python train.py --d_mlp=1536 --vocab_size=8192 --norm="rmsnorm" --norm_place="pre" --rope_base=10000.0 --attn_scale=0.0884 --bias="none" --tie_embeddings=false --extras=["capped logits"] --init_std_o=0.0 --optimizer="muon_variant" --lr_mult_o=1.24 --schedule="wsd" --final_lr_fraction=0.0 --train_tokens=520200000
MLP neurons of a small language model. Each row is named by its layer, matrix (up: input weights; down: output weights) and neuron, and shows model dimensions 16-111. Each number is 128 + 32 x the weight over its row's rms, rounded and kept within 0 to 255. Numbers have three digits each.
After each neuron's rows, "fires in" lists the words (lower case) most often at its 100 highest values on Wikipedia text that the model never trained on; "fires on" lists the tokens most often at its 100 highest values on Wikipedia text that the model never trained on. A number after a token or word is its count.

L5.up1063:163175138103143081172155153127122172155146183089117087096195168118170174089178145058120123092185099110143110157104125122133107097103092164076141119099156122149097141134107087168126090166189159139082115117146158121138130161162106126144153139096132116094149105149153193088100079095172151145
L5.down1063:135148142130125141115148091125159139106129189111133120111205124101123182103097159106171105195163073174106110106152085133097153099069153107127132083143183109114208144071156182086072180152098128125142113093137142127113184137102135132166138161129103132075106195097150134083114125207127125127
fires in: "of" 73, "at" 5, "for" 4
fires on: " of" 73, " at" 5, " for" 4

L8.up1264:098092145106072089110112150110065202144083165119105142187065151112142093133128117132170098151100118141133127137089156147000146149144144122117110144114127132103138119120115134110135098128139103159052204127094159133077169122081168104082114138089144171113133115063057069158116094154110144130
L8.down1264:123124137111147126113140138138121160192146135133133082102112164095142126148148107149116102100143127176126124149096192109104107093068149142096104164181098113143135164106157179131139056092137158156129162128168173170086152091211130195123109114137147112130155131175167111146146114131121133196
fires in: "by" 32, "of" 23, "under" 18, "to" 12, "from" 7
fires on: " by" 32, " of" 23, " under" 18, " to" 12, " from" 7

L5.up1215:109209112147138077088087117155161108119175132105127143122148103137159167144078172135134117143085134165073155159145152187074097139108130119126157146144112163169103148099103147143160128167103110124133121149127143111099115132155163096110226189105095116108076032146132055140079097155151169138
L5.down1215:099133176136212148123135096113116128185139143129109136158115180102113153160094121128122167107119143123105167101193189144147006109142140171159183119149155142143148124113199136121146111098147061092132141105090106090146106109125111161161159095172166154114094121154169160111068146117086137125
fires in: "was" 69, "is" 15, "were" 9
fires on: " was" 66, " is" 14, " were" 9, "s" 5

L10.up151:139134191171182127127198144113169083134121118125156136150125128142130118135161146122126143165105126175104105098093161052123094081139124142141117103101090139061171163123152136060097124092100102158128073127123103151119071163127093131147154139177126118129152155099120158154147080129109086154
L10.down151:109128138122152165090122124125185134100103167056101133146125153084117039088123137077137148187112137114135137104141111124142076099140168132124157126106108080138122163156084109124135178132139133120126137056064134103163092142085153090227129115193185130137150144096120146149100131187131136095
fires in: "as" 18, "or" 16, "than" 14, "to" 8, "and" 7
fires on: " as" 18, " or" 16, " than" 14, " to" 8, " and" 7, " not" 4

L10.up494:071130148075118143132129169197066115140096110130174113164159079157115188096144140115104125116060157156132140120070062123121111130133067087182099125099191092140144064153095106129158136148086122091160118097060193146129148142086097127127145152123042151099120176109090136125163089106090073106
L10.down494:126150139163112131140139114112143124119113161131143160140186151116149195138103123184202157117168088091229140131150148137107104175133138114155140081098079122110127177080139130098127111128105135146144110113107139110116103162097127151180156153176071152144110168145159121113103135138085165132
fires in: "the" 46, "by" 5, "that" 5
fires on: " the" 44, " by" 5, " that" 5

L10.up1252:128105145135107085075155123150130130098168122070120106069131146118148151103134164162139160154060114127123049078109138180154142116126085140198129164125129194110130073132131158169149155203154097136126054139067163071109086133137150120104105114133097087182113104149152080082085133128139132102
L10.down1252:115097139217100143119134129062128169136136130117138099139168158081153106141158078111142131195135103152176088173102168127157160101146132129123143169140150113109103139124129097158102080122080160101147119192131078058099095150046121096156103135080124139184129092097119161096137107096143154175
fires in: "for" 23, "can" 16, "with" 12, "fort" 5, "brig" 4
fires on: " for" 26, " can" 24, " with" 12, " Can" 7, " Bri" 6, "For" 5

L5.up752:115088097163119116142117126154131121160148152103148104201123095108120078105175149102091111110143120126165096140087158163198128147179136121130145147133172114144131136100083082150160078173115150095166178173123187152133153125126061102170141081149167125092170114115111115117195100085112080129
L5.down752:083122115066079121118105138171158150125088125113105139151147124073161140134105163062134149132146142126146103119139088105173165140159137076168133049118109140137151153175107054088121158174155140139123137104120151070199113092106169188134108137133098139168128103127129130156177072100085132136
fires in: "they" 36, "qualification" 8, "their" 7
fires on: " they" 22, " They" 14, " Qualification" 8, "Q" 4, "ir" 4

L8.up1187:127075116197147114108137122133139123116118078172119141104134095119113135190039125101119107157083171118178112157097133176139114049145105146119116085076121082093125107127163160159141142099114088087073116114065106185107118132084098175143131110101153097135096124098076184139129075109094129127
L8.down1187:111158144098097023136135123145103176111112205164139096169135115141096184139117150138141160171161130095123128168116140130165115106153044117148141152128116098133166066137127193134108137082136167115121084117102112143133116079137095129113135123126053149075134066131123101144101141141087101181
fires in: "by" 41, "and" 24, "in" 6, "of" 5
fires on: " by" 34, " and" 24, " in" 6, " By" 5, " of" 5

L10.up1340:051151158134109121116190135127135145116171134140117122154128170108217098119145177096131128113167208093147095140131064050108131112136143142122101114100154144145102150144125141072084114120135113180125133133136181105155143134123171142131142130149101104087125142124148198144196165092127124058
L10.down1340:154118147108116137098086144135090086140140149163081105122106115139131119165126102139152081113144106091139162206156185124085087101170098120116109090093142086135148125135065119115192153132138133080103136167155220144101159091047150133132147104124158105167107146122114120112142145134189117143
fires in: "in" 16, "is" 14, "was" 12, "at" 9, "during" 8
fires on: " in" 16, " is" 14, " was" 12, " at" 10, " during" 7

L8.up1135:147086173166138104140190110087061155122134182109127125149121095108159158077128154121078112135117112167104139134087097153132120123134111111213135169098125119057125128158109143164116107065134112086126080103225086112112133123169112152165119114163124144118133154109098160159130078158105146172
L8.down1135:150174165143152124095158105137158104106154151111150079127183115073091126176168119142147106138141111094056179126146103138141124187079158141106134108142181103160168102132116133094134187114147127098136218135129166117085139115156130099147139080143135159192113167146125161147117170083140111152
fires in: "of" 58, "to" 10, "by" 4
fires on: " of" 58, " to" 10, " by" 4

L10.up1249:149149154175071083129149124138107113166157122160085085107140199133121158151093134142120103067118131165119089055125175115108176159121082129125111149065128091157117071106119145117112089120127143155074136137143163103129117124067106130144092044157078156129102161179123109164090140078151127108
L10.down1249:165098144123145131100104111107111127161166117170096115124133141153073132090124201102116108090127112084089112126082091052131080102152100129161110093081139063210137155090157070114073142139093118170113118154110140115143102171178111134159139148122126132138138150176128130134132134081140115160
fires in: "one" 46, "an" 9, "member" 4, "another" 4
fires on: " one" 35, " an" 9, " One" 6, "One" 4, "s" 4, " member" 4

L10.up682:144128134102122108145159108177089116112201100193113155180181101119204110055114071160153053121118128141105133181154111132128127068167055166136088168088178118107086128093173110133156153175154118089151100097138161121107099145104081158136095138182171139111083066172086113156102161108212137127
L10.down682:122117102032171175175135100096134128152133107096131135153141103126121132166073104093171157158069130190143112134117145085066080134148158172109131096159171151123096072191166100110119170113106148153178180119117125166089134126071076138191152107149117082176109116108107095149086170133093131173
fires in: "after" 29, "at" 16, "to" 14, "for" 14, "not" 4, "the" 4
fires on: " to" 18, " after" 15, " for" 15, " at" 13, " After" 12

L8.up857:133096144171154137100150046102099146103112090150074099146142122128123097091156162180098106182155132161081122082095124109101068158149042118127028183136188145164127184186167132184106082121137129146101069090136130152142075139125170110132103142090135137101101141164119123152123116095165122127
L8.down857:185112169080124146139199132122081080121164113120072144113136118124153140076103121138158134168118135128074156144114106156123137116196090098106128153078088135142110113168146092096153120173157132142214082171105110154148065068103094092098178161218093205161061071138115097137090135142103160110
fires in: "for" 48, "after" 34
fires on: " for" 49, " after" 20, " After" 12, " spend" 4

L9.up751:167133132176153126097128160080185075152143081107148192133139108173147106105129128142132053124128094119123120148146131117133157132119096197101103151102115128111122138094157065124177111137130097109122119131160183146145148095092133147112143165078162074082120151085085126146115062163116145057
L9.down751:127152144118180131223202060145150162112101140136183090160124152106144142152059148103118168126130064181185096100145087143144141156175148155166151147138112155183093140148143187190080169130125176116139112144103120104120097124017097114173101088158140185159149090133154076138148117110088152137
fires in: "and" 83, "of" 16
fires on: " and" 83, " of" 16

L10.up577:138203129057102113170152056154120101097138163062097089123143160165100161128163154134127155140176117188171118155145134100123150080121093134127102181180099099095151184140115104129074144091084122114115075074121199143150102167106170099133119123092195108186086138184118135102122121116142164098
L10.down577:153165151065107115134112119124133094127077094123131146152145113140144094175133145108163163131076115120139147127097148177126101121115148116165075109135084087096122118122156137083120140072097144149098180118141145164176101132170126158141133169164151049152124144108121137102129164160172083114
fires in: "in" 27, "and" 15, "on" 13, "for" 4
fires on: " in" 27, " and" 15, " on" 12, " for" 4

L9.up411:128209101116176049135154108141116138128118148138189139125084150109131167169087111109093105082165133098137107130156062100059175112132131168120070135100156114188152090133110125099151123201135151173122170074125119161172135151130111176181155195141149117132144109112171085106125122166099104090
L9.down411:169062134075186125173089096119117133138167153156169071093136138121160100132139107119147102132086103092139143089155071140143160162142117097080098152092124121162154155127123118085115126103106139091141102155119181135073196190094171089070130123126126115147108123190153112149084157088196140112
fires in: "in" 93
fires on: " in" 100

L9.up304:080145156084109129122124111147081108109109078049130133116118067093183114130120164185077109149098111209158070118086151082090106065121118130148088174094147120069126141108135148190115080114121122134114088164139140148085098130195103161131083182166141071115137110145142030153111079145155127193
L9.down304:169154161093093154179146127107100180139174160158103062180097109162178119108156140086147167132113137152148150097106128177190097148070122125090116089142116177194087075076105095137138135184163145164143100133125117163178129135173111158126164141125117147121142153084108125091131137139169160150
fires in: "of" 51, "by" 15, "the" 8, "for" 6, "between" 5, "to" 4
fires on: " of" 51, " by" 15, " the" 8, " for" 7, " between" 5, " to" 4

L8.up286:128128128160104083156138192118118161136143136113114081092184111059064124163142119127137143154159081130127080145162118170039150155114137155122152114122123100141096140089102150228107162095155119125081157139161138113201157097125053108150152155118143111108128143124070119143154139145255186114
L8.down286:122118120099084144079085115176188178135130111102109134073102119151131185160127100120149170167110128108136126164124115136120108163098141148129121128097135140190206117037093143123138107196130169146152165170176102159154175049138095165112108162100112117125174170189155091140108148158100166107
fires in: "born" 51, "to" 4, "of" 4
fires on: "born" 31, " born" 20, "s" 5, " to" 4, " of" 4, " Maria" 4

L10.up784:127132121160120134136153113062104151088113111114139150143174153135155138128152129109099157130119159113103097148128081174092161155098080132113038118133066155123148122135159112147133050134173105109117143089120131108134170127091116126113177128094080098104114109184086153133094179111122142124
L10.down784:120114170161102068152080159142120138192140129131138170087119150103093164123119118098115133085160147135158174125057152101086104076067164140107145156085094129141138162157142160156058145167077164130157149160134115146091108173100111183154192112108106112119173119130109142104111067136129140061
fires in: "an" 53
fires on: " an" 51, " En" 4

L8.up927:126185113150184107127098105130120147153129084149041186175161089086169066111156101085115158038162123165186077123120148119101086148059098092132143124121113078120143161134138119180099212095091055121106163173091184137099139172091132103173097116115231068098093163144106139112176087131176180110
L8.down927:117096150139136150103129118070131087100114157122132122105094087111131103181126098135075178143148141119140184130149107103082088138148105076091138120100164111088128129107127141096165172068117189089137048153085115149124114149165118147119139131141135064126141123086142069122084104111141151164
fires in: "and" 49, "or" 15
fires on: " and" 49, " or" 16, "ang" 14, "ing" 5

L8.up983:077101119143097163124078201069075108108134129130129096132128111115068098124127074111158049105147184115128101134091114101100130142216162128164122142131096202138165167110089146080112083137201105146085140076081151074115145081074087114115157101126078140099140109133133154112155112148094127099
L8.down983:177167166133186089067105104181105112153084142082096184109151165146133094159104146127125149088200159118197144112097153135125138118129089116097188131110162123123097100130133158124091122139122089161072140140127160118148113125186147187117157159118109096131137150084182107122094080194169158168
fires in: "in" 28, "on" 12, "after" 10, "at" 10, "by" 5, "to" 4
fires on: " in" 30, " on" 12, " after" 10, " at" 10, " by" 5, " to" 4

L9.up977:137095111087151120168181131152119138184192111107078096092170074084135160127136140139128130179157108090155095117105072147164103091184165124104097175138159136162097121135174097129076109157136210151117122112116131089093150116073130077131157129082100192114160105161108085092104082123180148105
L9.down977:095107155118121141140143103110140157165148094103146009117134145113089122073107133081100095112180168118134123135157106108179081103149135125090124128113110171196127148128082156129114110168136141121168099176177118200122122123169152111101149138166139137145115112129133149117133097078111101192
fires in: "to" 22, "would" 14, "also" 9, "she" 9, "of" 8, "worked" 6
fires on: " to" 22, " would" 14, " also" 9, " of" 8, " worked" 6

L10.up277:141096186128155111087092138116134074152224137180147143143136167163114142123075116155104098070135107127094162172123126071135107116153145143085139150114175157103141149114126131106187090091095082098155133138118173136191123137052118120071166144123099139110089125177121111185103074125122170160
L10.down277:114144099106142149136086181122141121122120072137110175114126057136120102137177092106115113126132139135113124142174098132157044180136076103109097122109090121068125137128119131166101077089096127153175125165171168151179108086162086144130104106103096197151125074112116173186165151132073174155
fires in: "after" 53, "like" 4
fires on: " after" 36, " After" 19, "iya" 4, " like" 4

L8.up670:143106119160127103151132099154172117105129089135107176163136063143198148125142078080181110156162131176109092135083145090088112173113094091164119179144078112051138200129171130170161205080103077104127095166092171113115111157111069125096085110130156093094082155078116170125197110151131126093
L8.down670:144086175161171148118149076129110156123096148096166136148153191126126143108134129117143096078104126161169118122138175154140135127161134195128104127095117112068175121130108145138144124150050170130131133114136110130148139134117094136150106107130168070157130116137097154127110155163127137099
fires in: "and" 74, "then" 18
fires on: " and" 74, " then" 18

L9.up1185:136153114139064153169207134134072136056113111093149127131106175112117143118125136131102140120136135154143126122097149080118101126157176082149121150064117157152127084142166089129122140105100130114179131102153133065157154157085108120146115104115111120145115136104156128118125134112152104116
L9.down1185:111078176153187116075165163171047127076197141125074159105102167138109123113070122113120107154144158131101160169180114125133130111120117062147138125147121084166109107114160093210071061145141078133105193112134136102176148173125122103154099109083098146175148149147118097135139109115118153143
fires in: "the" 69, "of" 9
fires on: " the" 70, " of" 9

L5.up826:113120101055135157155100121127087117095130142150162112163131190138075059146099201127144121093168178139087097125127148136154130137104255115104078108168147150074182094105125178123135114162099140095117111150076134152166099143153132131088123036084146143149107098073193120227128096072172131108
L5.down826:164157131147110128084177153136123160150155157136079105142106124118118150087146156142093171162163133148119113114188148145180203194093150129162126118138132114167181144121148112126139141127111124153090129123088127113166095192114131153167142104172145100169128119050135151064100082139165110173
fires in: "in" 59
fires on: " In" 75, "In" 19

L10.up535:102215105094139172134080113159112173073098116157127168139098115116153145137154166110109173108091174128157105151102107116127132169119174152063077106053092082127160093146100092125153107152081099101123056125118165086096148062103121133135092135104107113104186110082116106161130159137142165036
L10.down535:152090165119219133087127175144114194130124161141098107087107122117195127131155147109078200146121135093111184163156168135102119105134099108118139158082128103166171153125115105102070148136093135136089117177136137163091051165122062180154116156063114113148186095140101129123101156166135071139
fires in: "an" 70, "another" 8
fires on: " an" 60, " An" 20, "An" 10, "an" 6

L9.up465:153134152163074126098092090208138116121121153139152154092157153158158155123163133166110154081164110104191126086125132143123190102093082120088086167132171102153134161171174132063203156152149153097106131127085175167115152165114159149158126175138149136115141127193165114131092148102103129109
L9.down465:131143127164104191247130161121113146135216220106105102112184140105160123146148127149094155146120137171074140100091120165133110054127114072111061149123105123159109133150149088098115108151115157108068106122146098124135093148113138098096145183121104141108106071117204106146151142129079148132
fires in: "in" 52, "out" 5, "play" 4
fires on: " in" 54, " out" 5, " play" 4

L8.up440:141094105117122114155107197130075102100143114126144128193208088122127119189144140147122139138088184095150118196112132129147133076132116210209125131129128098164150159121136088181074116122105136139064100104171136118153115144106087092128111139082095094139098115179113107102133162139137096114
L8.down440:151176169103136125152140110068164123155109122099103117143097065111157151094139084114109119154148126109096139117137096197092072154178145087115166134140099111186095099188138113109074132122151151146128181179079091124136135114134089157067110125132141148097157086091124175145144098102155103150
fires in: "they" 38, "also" 12, "would" 8, "it" 6, "who" 5, "have" 5
fires on: " they" 28, " also" 12, " They" 10, " would" 8

L10.up367:142128087106192127122140092165095107126105102122112148107191103130151125101128179041159098107116132094149142088119133096089143102128037156112088181037144108128141161098150061087147098226143102112086114151157108150158119195127099118099145087129167063100145103077113101145131158100099092092
L10.down367:136083160129131138158166138124118119095155115120159077167146104110145158114087106137131111147112118108120143110125125133179150116127127097166117180151159067149132100143155138126180142060122130115148130105131121159112166176151148105130130079119138181138153133118193071064124159123143147098
fires in: "in" 66
fires on: " in" 86, " In" 13

L10.up1393:147179107102078118102110143096159113133095110116178121149120179111095147135180112076129110086104173174125174086136164084065154172136115179159165140104128167129081168175146156137086131138114097144107174154155140117149144162095144174129135160122106127071138077142081151144129151116113130115
L10.down1393:181069141099163120129047107107155174120159168070152054107117113134075129110090096146175101163131094168150139096140140149153099129185085110138130181117127072247176074156124169101100216143096141132127144147093128113128112155140163082092113139148144152115077095122115129141131106079099147136
fires in: "had" 23, "but" 13, "and" 12, "which" 11, "he" 11, "have" 10
fires on: " had" 23, " but" 13, " and" 12, " which" 11, " he" 11, " have" 10

L8.up842:165151138099129077170110114122178138063107188158140178106103131103175131157094107153082062167075103161168122112167070135065214145118099138077100150096076157119153154124121107138129154111148162105089073080135156096145105104173129118125139156110153152134073148135135182045148093114156084092
L8.down842:195110091099103102110083161145151082127049103113121113138174125136111139196136127095128119164150121130100115135154126126137102124185140164133115098197110115083172085095051059172136140139107145114149119115148230178106132139126189105090084109123099150102154058133096138165104187099132133166
fires in: "in" 47, "to" 10, "of" 9, "and" 5, "at" 4
fires on: " in" 42, " to" 9, " of" 7, " at" 4, " In" 4, " and" 4

L10.up977:142143197132052086141136191072126132182134101131146136159141115128156180176162147123104143188118156152198149126080119096124194106136087107142146177180185183143160102098179135133158096156173108151054127103141160095108092160067122134133131187069132142117109123133119146121117129086138124134
L10.down977:075118114155190135059115147076132186172164166153167112187110143115128234085104142124157151062154146182140119106073080168158121120140148131114122173121135065128143100139167156137160128163131111105153079123104115153131101154052132148075123133149135176101106134126154083165106095162119133079
fires in: "to" 20, "had" 11, "by" 10, "a" 9, "for" 4
fires on: " to" 20, " a" 13, " had" 11, " by" 10, "en" 6, " for" 5

L10.up820:145162139127101124168221122135056142122110098141143146114075101116100131059063110121085102106155141066160143113153178162169146096122142128158067155043125148133153144129146088188104140139118160135132128102169164127158172112097180126162130095056133104153122139121120155094124119144147118094
L10.down820:116162153124200181088165108104088121142173107071093164099091129086162083090133150114125103125160128184143157112148160114098136098102043120156089109105126099154097088044104155163128126135082080161135139113080094091104120141185130105136099066185151075134130113122133119213174068133088127212
fires in: "in" 32, "the" 29, "footballer" 4
fires on: " in" 43, " the" 29, "ball" 4

L5.up424:146124107125078172123101161165117138149170116100106098168153120101112110142132119054144166090120150153115136173084097127147144130140119119175131081119124079155066152084106108219102157181138205192132122062123189149128103073122143183113161154101143113132137094152111120127165119143098092134
L5.down424:145172092121102180097155118091201103098129104134118112139164132100144111133116177172130169129161165129134182130142107196161146124208103095091135108078140176157075131161065139152107190123154084165104106113191106093112080149107100127123109115143083195104094108086158146176141133101064048124
fires in: "they" 52, "there" 33, "these" 6
fires on: " they" 39, " there" 15, " They" 13, " There" 11, "There" 7, " these" 5

L8.up659:193119181112099164136142072137123153159106097170043162178122058163155124073114158146101117147107158177144119126135166096157131127185126121121042151133148156162100151142168111105235140145118114116128146086164190083110104093115105120082176181176138188146047131119163118122159128191119149168
L8.down659:163118137096132125121160093067093130100167081119111135146167137118124103121176129153140159150123111200100142154146068193127150229147121150083115172098132125189133171143121148129085126161101167139186103150088182135104095110084148088165077123137108120171116113096121098145075161119206199121
fires in: "after" 19, "during" 16, "of" 14, "following" 8, "for" 7, "over" 6
fires on: " After" 17, " of" 14, "ing" 14, " for" 7, " during" 6

L5.up1045:186155169140156148145057120057088121101148148105113056091138186124120118130104136190143064143169158119149125150100197118089171081101154136161170158098094101139178127150189155120158115143121140126073135108092209132146131114137123102081135120130095120148194067083148100191117157069087072049
L5.down1045:079080128118090113159190173158146079139158186066158103082140130110168115184103124176110114137153096145165142093149140140099150110127112184159129174136150140082149133156100133146137151088153122116137076114087109143139079103087146101134141122100157144137135184104124126110061185122111086106
fires in: "in" 31, "under" 14, "with" 6
fires on: " In" 28, "In" 21, " under" 12, " in" 12, " Under" 7

L5.up673:130128077158144091080165096130089100106132118172152182209093156129180080150158110124130091120118108164131146110162120123103156160102138116158106102140127144117128114158149099140107166129062117105118102054143131069108102183161116140170109142196157097098098067167143170137199103132146147094
L5.down673:103105120103117133151133133138132113158154164175144125164116106104184166091180114151126096146134141199070192091151118114158075112155119104101184122144144104098174119110043114143089119095118171128146148123152167129109112132165043113208096061169139089090158184104148160158124137134136105155
fires in: "to" 44, "at" 14, "from" 10, "reached" 5
fires on: " to" 44, " at" 12, " from" 8, " reached" 5

L10.up926:113136170145134048118143106141109125131118083122132128092089115145179135160131151127100133147136182160151080137163129168049164117137102136167121181143129154202148155162103170134148127132161079138124200082105123168113080116126103099101143162138154154147078186141134137191174181145125143158
L10.down926:119142143208135105133121113166113099063168113130116107097144103106095105134130112183083164116133139153129140151185142136139129098121152154134123165116137145189165171154148142123126120152126129125125158043111136087112139049118174143185163142156138170117128138132129137169170184172178118136
fires in: "on" 85, "by" 5
fires on: " on" 84, " by" 5, " On" 4

L10.up700:104140099098117146107085100158068099118120132052156137090135135176132136122106157110109068142130165062163144126174145161131158089135101070095099118036105137125127093128175206191182132137121069100116150134055149156065097102136138109125147109108120191100110200123088184167139146115048122100
L10.down700:157125167124141133136122150146118109098158149117113105076129135138136097157095192152127188142123105095136078091133107138171134146165149099102148118151105132159124097137113188141151078122146110121083132103092104176087132024132153111133187181130125250125132114145099090138118136181071116105
fires in: "by" 81
fires on: " by" 72, " By" 8

L8.up1320:153106125119152104201132085113112155148078197104127127177158110122198162098144177120171104101179119099122074097120175111075177121113133060184099170105124120094125111130105141181147118104111148138173086172166144180136128129155140102114084162111156213132189111130102136179152105104140093091
L8.down1320:091127139092147106120164139156172086157161122131145121115140133136059129134225134175119138119141067191100107085095103175133117138113145154072141127159158132108079088134125126160148077070119116093153117094136190145102120095145123106129110087199094123134161110134129105161136158182155072101
fires in: "by" 37, "to" 6, "of" 6, "following" 5, "after" 4
fires on: " by" 35, "ing" 7, " to" 6, " of" 6, " one" 4, " after" 4

L9.up1028:127098131101112099109114113099153142109132117100118172136099121114110122131127133105080120145102164066113118148136156185112119122168096154135097114128157151096138127139113129080147104147094069100086137104042157190167125084117104123119171126104126097108045196131163133120064073147118191130
L9.down1028:090151173148094111187103159150119134180183075139103091120108110125133109135093126236168131173137119132123086135091111136126108091136139170140074183153095094114088123133181178122120128164119102129203109174129109124099127126179150073137108133177145187044101124148175166105081117102100168133
fires in: "when" 38, "while" 26, "after" 11, "as" 7
fires on: " when" 25, " while" 15, " When" 9, " After" 8, "While" 7, " As" 5

L8.up328:127159152131136066209168097151043146090147151095196084080157131100084107105170195130115158115202126131163144081079131143079117129132150118132122119143106125101128088141181102178132167157163121161113072108155197143125100143142159115123165161093168159135097116083132156097123068094161113142
L8.down328:128174115181097152151169134152064077100130149124097124188107131139105129166136084121175120124128146170196100122197164141140139090106111125092154114167171099077118129110088176175116126127105122148165140133158110111135190107208099164131089143162167090116193059108144132122177134121152124131
fires in: "of" 44, "for" 15, "at" 8, "in" 7, "with" 6
fires on: " of" 44, " for" 15, " at" 8, " in" 7, " with" 6

L8.up246:097086108134156151123071105106131122125184140146142124119125123128109090125131181144187112149120116178197062128144113134138150155051106105143119151110104145071122116105148153121158148116162105143110135118082214149095089127200126097090135081177136144184129105168103114178076110118151141129
L8.down246:132074136161170099147121142103086154130097182071137144090118138163125086128142150112152111134148135173127156087086139194148168147123169095115190141132202100158176177113149085128134126098186131136150115166129143161169058131136115113110123097131136147121124121107129102110108095130128134093
fires in: "with" 92, "without" 5
fires on: " with" 79, " With" 11, "with" 8

L10.up1232:144182153160117144137156134102117106114110088146098109063162100106142120138124110106111079116171144133143110079115065118119210125112143159135131109145150089111137157094188137128175100168153108101152117074111125138077120171109149156128178121160106141130153100092173129115162089156096128086
L10.down1232:150084096091169124112147121094065110115114159136127128165050129118207104171131070168201147134107136122107154074124086133154154130142151134146088137160124124118098129182154171122155141130191133111106101045128126118096065187061148110129204160099135102155122167145138065134134171157182085121
fires in: "in" 57, "for" 7
fires on: " in" 75, " for" 7, "in" 5, " In" 4

L10.up1446:171169132129092169139114147138100146154139072130171196133120145131159148136170164104145120157113143168120088137136134162128137145070162179170164097120119113128169123165110151111121147179061114131135106121148121132133145180150095129167215201108165109151097113113083141143083159206162130164
L10.down1446:186107176079115140089156105133095123139112164079152079114168156125076118144130118104163147171147204165183117136094154092103093127157086203122097183131120137141155162118114145107059110166159153090108147121093163102181129093121091146175125126091140074145121118129130097139090106110166168144
fires in: "be" 37, "have" 26, "has" 18, "s" 4, "bedside" 4
fires on: " be" 46, " have" 26, " has" 18, "s" 5

L9.up1477:115171101177118160091114129134129145148142136102150166142096124092130081138106099101144191083096140123138102123146116081150105137154121147190120108096139128105113098092149149146163136138074184132134154137156148157102186137173085120092092088158166082181172168110094115061161085147075155103
L9.down1477:116106145141079106081147077074129130115184131111101103171106171111124095172148088126095134106179152165196107143169121198127112184131113085141132085132099122121095061125070112086134163164124154156108125197107218085117129127147164112116107165173137131151097128118142072110136080203178133125
fires in: "to" 22, "can" 13, "not" 9, "united" 8, "the" 7, "could" 5
fires on: " to" 23, " can" 13, " not" 10, " United" 8, " the" 7, " could" 5

L8.up801:159166161141117140069077193148126107122067118090177146124128143068121154109093158131086175145155152146142098138179142088143189147146129120112132122115147127091100112135163100166131086064096172165112160128130197147119159105131077151138138219108150137122112111115148139157097141136183151149
L8.down801:148128113146134142094109102144127168122160069089170108138137111127118143119148127103168123242166060103130083139167104215080130150165157094105105148099113161081155125114165113080164120149156140110102076119100108121106102145078125149106154132114177105092133082126157055139138076085125141177
fires in: "to" 16, "be" 10, "had" 9, "of" 8, "have" 5, "has" 4
fires on: " to" 17, " be" 14, " had" 9, " of" 8, " have" 5, " has" 4